config.yaml
num_hidden_layers: 15
hidden_size: 256
num_attention_heads: 4
num_key_value_heads: 2
head_dim: 64
intermediate_size: 704
vocab_size: 2048
hidden_act: "swiglu"
norm: "rmsnorm"
norm_place: "pre"
norm_eps: 1e-06
positions: "rope"
rope_theta: 10000.0
rope_fraction: 1.0
qk_norm: false
attn_scale: 0.125
bias: "none"
tie_word_embeddings: true
parallel_block: false
init: "uniform"
init_std_qkv: 0.0276
init_std_o: 0.0
init_std_up: 0.0276
init_std_down: 0.0
optimizer: "adamw"
learning_rate: 0.00124
beta1: 0.95
beta2: 0.95
weight_decay: 0.16
lr_head: 0.00374
warmup_steps: 275
schedule: "wsd"
decay_fraction: 0.81
decay_shape: "linear"
final_lr_fraction: 0.0
batch_tokens: [16384, 32768, 65536]
max_seq_len: 2048
doc_mask: false
train_tokens: 175400000
max_steps: 5380
dataset: "wikipedia_en"
MLP neurons of a small language model. Each row is named by its layer, matrix (down: output weights) and neuron, and shows model dimensions 0-127. Each number is 500 + 25 x the weight over its row's rms, rounded and kept within 0 to 999. Numbers have three digits each. A neuron's up and down rows have the sign that makes its largest values positive.
A block is one neuron, or neurons of one layer that tend to fire together. Before each block is what it responds to, as a language model described it from the Wikipedia text at the highest values.

Responds to: Mostly the word member in membership phrases (member states, a member of, resistance members), plus heads of proper names such as Mexico City, Liberal Party, Corrie Scott.
L2.down79:487490449435481475504494505499445501529493476499528495477499521527494484494515456521498487502513492525444514497534486500453481494455509511511469516488441483497490503476519494470478531503523474461513498502483491482542490525502524477500491494517499482495480506486518505508518481526515471478522571507513472449463479508494506497507504501459513459495548491492505485490515532478502525486528

Responds to: Mainly verbs after a subject, like describe(d) (Clifton described Dillon), appear, known, contain, plus suffix pieces like transform-ation, consump-tion.
L5.down87:489465522517530491490525480539487535483494541483506492512550470468528500500508550533512475479521494512474489529490492522514508432509510508549478521528517510507540557497506512478525498464487510480479482469490483492499486516478509533492504516467480457480485480487456557507526488527485521503512479479503497498472501469510505507480485478480499478522515522483519535520498462496488491485493
L5.down197:514506520517507498487518486500461503510523500506538510475516506525504530491481455482451500463540479486492491538484494486529494494506476503538568493492526521512470503542496468504509512443478526483497488484510454490480483509490441525527526493482487487495467469530473495494513433522504518459474490487499488510488504493490497532470451527489533512477535499505532530497442517513487514468539
L5.down255:496494508504501432518531506487500523457512522482507515501508513510515482486472501476497490482508494527515452513489499510485464494485510480510539506491513464497481499509502465498521461518510473568503504481470521533483481522493465508510480523447492501506475510478496526475510498504499499470484460503499488491508527478486472469484465539484524506521492522508495515507495460486524519523516
L5.down313:485524478510505492496466464469513514482514506488521538463510488498475511524488483490509474501504535507498474521517512505532495541485513485539501500439514487499514483524461481531528482483500548562514486498493510538502468556533493464486503483467530499514477451493498503520502520529520521455511480507464511446484499505518541526520505500513514499451513480501530468553462519488536494507528
L5.down466:468467487496490491520512478466499499523517529511491489505535501518494479491501544479550478500466473490472510499477468492497502514464495520497536487498539522452505481477508511497479508496485464476522485487537451473520514525480501463486515506509507479544473478518489502486477478526510503492457563469506439542549466454554502474519505489463480483490507519514522478481483537495454567530487
L5.down520:534450503528525506451511488510508521531540478518460507450491486516468475471514483497475486481487470490480495504503537523491479459486505498477545502480545522533503498502477498461525536471518491476449528545491475486500490479452491526462504465493504496491524503518497453473477459504495515510547534490517558514516475521502490550479460505467497527491547522504489519457507496526509492555493
L5.down533:533542524495524477473483505478514510483507466489543544466519514533475507500494567487500542536492518519480465520489530511533495476499568502510507502514479539525486506489478503528531505516487505537536484513494486530487507485511485498519480521521494444481481482539489479546564505505484495510470506466508471512499444493453562532514520520485458510483531513531508518475469486497488479500490
L5.down613:465484542534515486495503541499477560502518501526445512510527501475554491469511474515564528509492493534504490506514511498474489518472504495469527520502518470542504510523492550507484473513477523440474536504482461551474503502481509494527518496467559473484528521500506508498486421501530479465478468489541556475479467515501532501515497460478516529484481506502518485485511489485523506507478

Responds to: Inner word pieces after an opening fragment, such as min in nominated, rm in normal, d in issued, plus past verbs after was: released, found, held.
L3.down179:528484465479506467511567527480523537481545509427507473500513536493494532483501513484535489488499502453474444528505483504506456483498491511506486505507480498505512519507523505489473483503521465424486516487502501477455524467503483481436444476483506472501532512460504481495478508487498501543502504506466496509469513502487497469506518542501494523524538534554488493508470485529483476517516
L3.down277:508509511498550491495531545505572484498513511525495532477478490501464546492530481486508522496445513466532486475491515538490465511491511496497515485498485448505488512490507467512531460471493535524520488513522475509501474484445448557503464515463486516540502479534512438530486498506509501450540548516507512440518514507448519538508478475511504462548488532486495458513495553510526483468518
L3.down367:503530519520515506512502521548518513498527492498532487517519520465488506488487560479533462481436476510533449492521487545509479528496547481487536494503496512485470519527507515482545502496474482500501494471522484549539526496486522464500495497502469508519523471444478471504494463497490506467494464483476515546483480533488491493428504518487512510518521558514477484482468497497506485481481
L3.down533:489506465486484492473532502513548503467500532475504474511563493491534499531479515548525488524491483495500477518496511507515473502497508488538515487506519490501490495502481498462498447485481467503459530499481478532497495517496510518482506449491479496490515468514445585499565476486486518488494491479477507509453539534484449482459515509472509465537533520491535508485502494465487530535527
L3.down610:533476524513506513486487516498464520495519457489475496526534459464513510464497521468505479501536496520492481499522494517517465509535488504472537520478526514513513509524493497505512494495510489552490499501503491533512516483504433484475462511495509513556532501516498509536532474487503456515511511504510493515465488495497479505472501502529516474484555499510465484502519512488459519546487
L3.down622:460583492478502448475494506462512507509476491533516498528467475460447481503507525580505458488501496506511521538493505491448511523505465470519508505486484494507506534513479464492528545505509518497511476469476501550459494505498484508523507512494529517542477479513504454530532530538488463471484491496501515463545539529506508552515445499473525530490477476494478490507485447515506499490467
L3.down624:534515503541472502465513505494494498530493525477534527527554500489476486513481485511486468498527516500497509538550515472475507515483491463451506522513497451500479514529492501490531510461510517462520482480474465538474514496459520495557524496496501487507526487504506523533486445538484529492511506482451516540465496466484463502454498541499526478506486505496485467515469531509507502458492
L3.down666:536490533513533533495465533443497535558505454548485497474526501487524484526483503486512480504517520517478502508482513521507478462494540502514458500537502506486506509526505496482457508543518526532540495483466502480498503577452490487548476516516494482550469419479526516529462478500496517532499472490483474468487533502486511538485516489500503535467471468494518489536503483509497494508478

Responds to: Past-tense event verbs in dated narrative (released, announced, completed), plus time nouns ending time phrases (day, year, took place).
L2.down554:483520535463506482528507502560461504497544521530485487512495489531470509518493478513510489535501546500517467509453502503505507517482472463524514532518536483525523500460523473468515501497512474509481492499532492535484540533479463493456490464465503513508489493501434499531520473478497543497476498521526487472465450512490458486477559479507560500514518518493525538530486484553457482507475

Responds to: The adjective new/New before a noun or compound (new stadium, newspaper, New Year), plus other modifiers like local, full, professional; also mid-word fragments (mo-unt-ain, Da-ve).
L5.down76:482515567529490483459570497491493484515490548461507527511488503503506518562525478437511511526492505457483475488522511505507493510537482512492493508547465469450466483461503482484519536494477463477465520521472511509463549473521545480487501517508499516525522499531511532491484509480469538509532502457514515525468527512506464519525492528506506531492459495510494496494493533501492527471468
L5.down77:483512465501464495475501512505529482546511518486473506510439515514534498546528472517505468557545536502481506486520488473476461524499492484495497506519505499460506445534542522458518479508515527470536520479492483523479501525506484505531524473487518492471525493549549514501489495538474483501512504526527477514474500489503522497509546498492507534484509528480509489516482522540512532477496
L5.down284:490514463495540505494505547485514500516526526498513482515542514503498505534524457512513507527510525517538483513464539487515478535533535525509536504489499480531531480490505522499514489518498504473493514482538524535498507507493511495505456486473503558466472498502524475517512476539517532486510476469466487458456491492500526490493493555507490518479492514456517516437511558496464545460490
L5.down315:496467485507503522512502500471471524508520462446521517439532457484505462499513485516441507519536516454521513467497507481457487518515469524473477513518510531475531525489501529515529512494537508502474546465521514481484506548499487503460486502487524503521495477525512467510478507530538496467513502475474508469511502488548517531494525556527480501458462511487545489453496478482507503467526
L5.down474:475545513503502525489509507423521525518522491484464490518522517480533493497512488491489480483494507504481516460467500513510495524515500533517457476465506521539521496414489529465531521568574500447472487505492524488516553513515487517496553509490471509467478501496513470536476482560514500525531489535451499467485489508493492456509503516528469510519530518482494520506473517499462535462494
L5.down499:523483540506504475497470500491519492470487544494468483482482525511538455509480538484549474539508471472551507511524463509538518511512538487495465475572459513498555464535523496523497545532529502519533508522514490492516493482484494526486441496484521512504504576521492519493450525528505473509533474488519463495507476484472537507528499501515481463553505490491453489486479518507522502489521
L5.down577:495518523458502470464523520483528521520497514483456522480466506507524491483465531499539506499511527493512506502508480517505510535534495547501482511490483492485497505493531544519470507510516508497430508492482495506484507542466482486543481479506514497462471520504460462511513482544498528484563479500504483494515490509454502475502525473468518530507491538465507504475477516525494528530528
L5.down698:528516508518477481437454477500552485493475502471496518470493493517565497492514447507505497533504484526444506484497499527530487500521504516474506468482531507504518524516493483503526500501517512453482497476531486504464481504526503503493501552508500475490500473514489520507522527519531502495465495510529487522521485534489472489480573512484473479499526500477516527504511517502500519516493

Responds to: Mostly the token new after a or the, also inside newly and newspapers; weaker on adjective modifiers (political, professional, gold) and endings like -ive, -ative.
L3.down61:472525504487503485515534533502539516488489476528492518487485504518483509495492523536517488492533524472466528498459464526536504500495486507490508500521510541469541449490505505483514461516476499493494525493488487507522487509464508495513479558493489512451529500483529509508515522576523524481480522497502415497490498435523486474506527544503519516496470508488503480500469521459543533470488
L3.down120:499454529448484527512505537534515470517511497482533457498482483509512490504526462462496507507549529538452506477525503477498495447510496523493474473494489455496532452491530536480517541508517535535470504495496507502483501490492519502487522537491489473481495512449524466472473524496503485505504532478503514487458531507493473460525472522497555508528470516530505529479536500494502472538496
L3.down147:449457462496543526483515518505482500503480500480514528484490518519494528466551537472519501487525514462529502550498515470466466496501500524453522468542509515508545510522528488497546530477499521462487497459496467453465482500459510464516469522488510502531532515527517557464496562542535481512515504530493507478527497482480521485489517515466535499507485460493466456483502490521524505465504
L3.down287:485552464500537529505486483526481522446452495530509531494525539490479496535500508460514472505501472495471520512500489500480513483516517518488453507497444480476493553529492492495496497485529545477456565485535510483505525472507492465501522532499507504499515473503485509485473525537504515523478458462519463489529506474512533496464518525490523503479509482441479498478476485463495517535497
L3.down291:472484484477535510496495504488520514510504470515496494532467516493474489479505543465509542523474474496430486483472486500452460450517533497494499502516480472521529491478492503514483524499526504487490509446474488494482452455506470507501502567478515524495488498515524507486547447511569507471507521498530508462473490442451555491486497513489480505498527486464511502516481465501493508472498
L3.down332:497480488509512501534496502494475491517523508522514519541459474491506464518493542533541513498526509468511477499490479498482441525477506494480537504509520463489521530476525513508507530487474519546515452468492491529476511546492529478524532490524500518478523521483545475507433516507495470512520477467524514497460502488472497446478459478488506477529496466481497544511508555497501504503520
L3.down389:508535452517499543487485508521536475504503510518501503460503522485516504532490460475502509491522466524503478515485512501503490509487489500509502487482517478503514512474495455482504556488477540504512519477493500511490481482550473488502467504479518524512493500494522505517549510493515506481506506503509521498480494556514509484533527510465484526497540505483492483510522539491528496513482
L3.down566:490486480490480490502542485541520506501508515512562476513473520487524477518488467477516460500487520499465463503492502486520501546485473471488483499502462511469520494488520506433558521491484501458536476501513494553523548496476511501523517510537520516485514520505504506511498463566534494531509481501492451507508519504498532473493528503509494532493469491479494466442521475544484507525486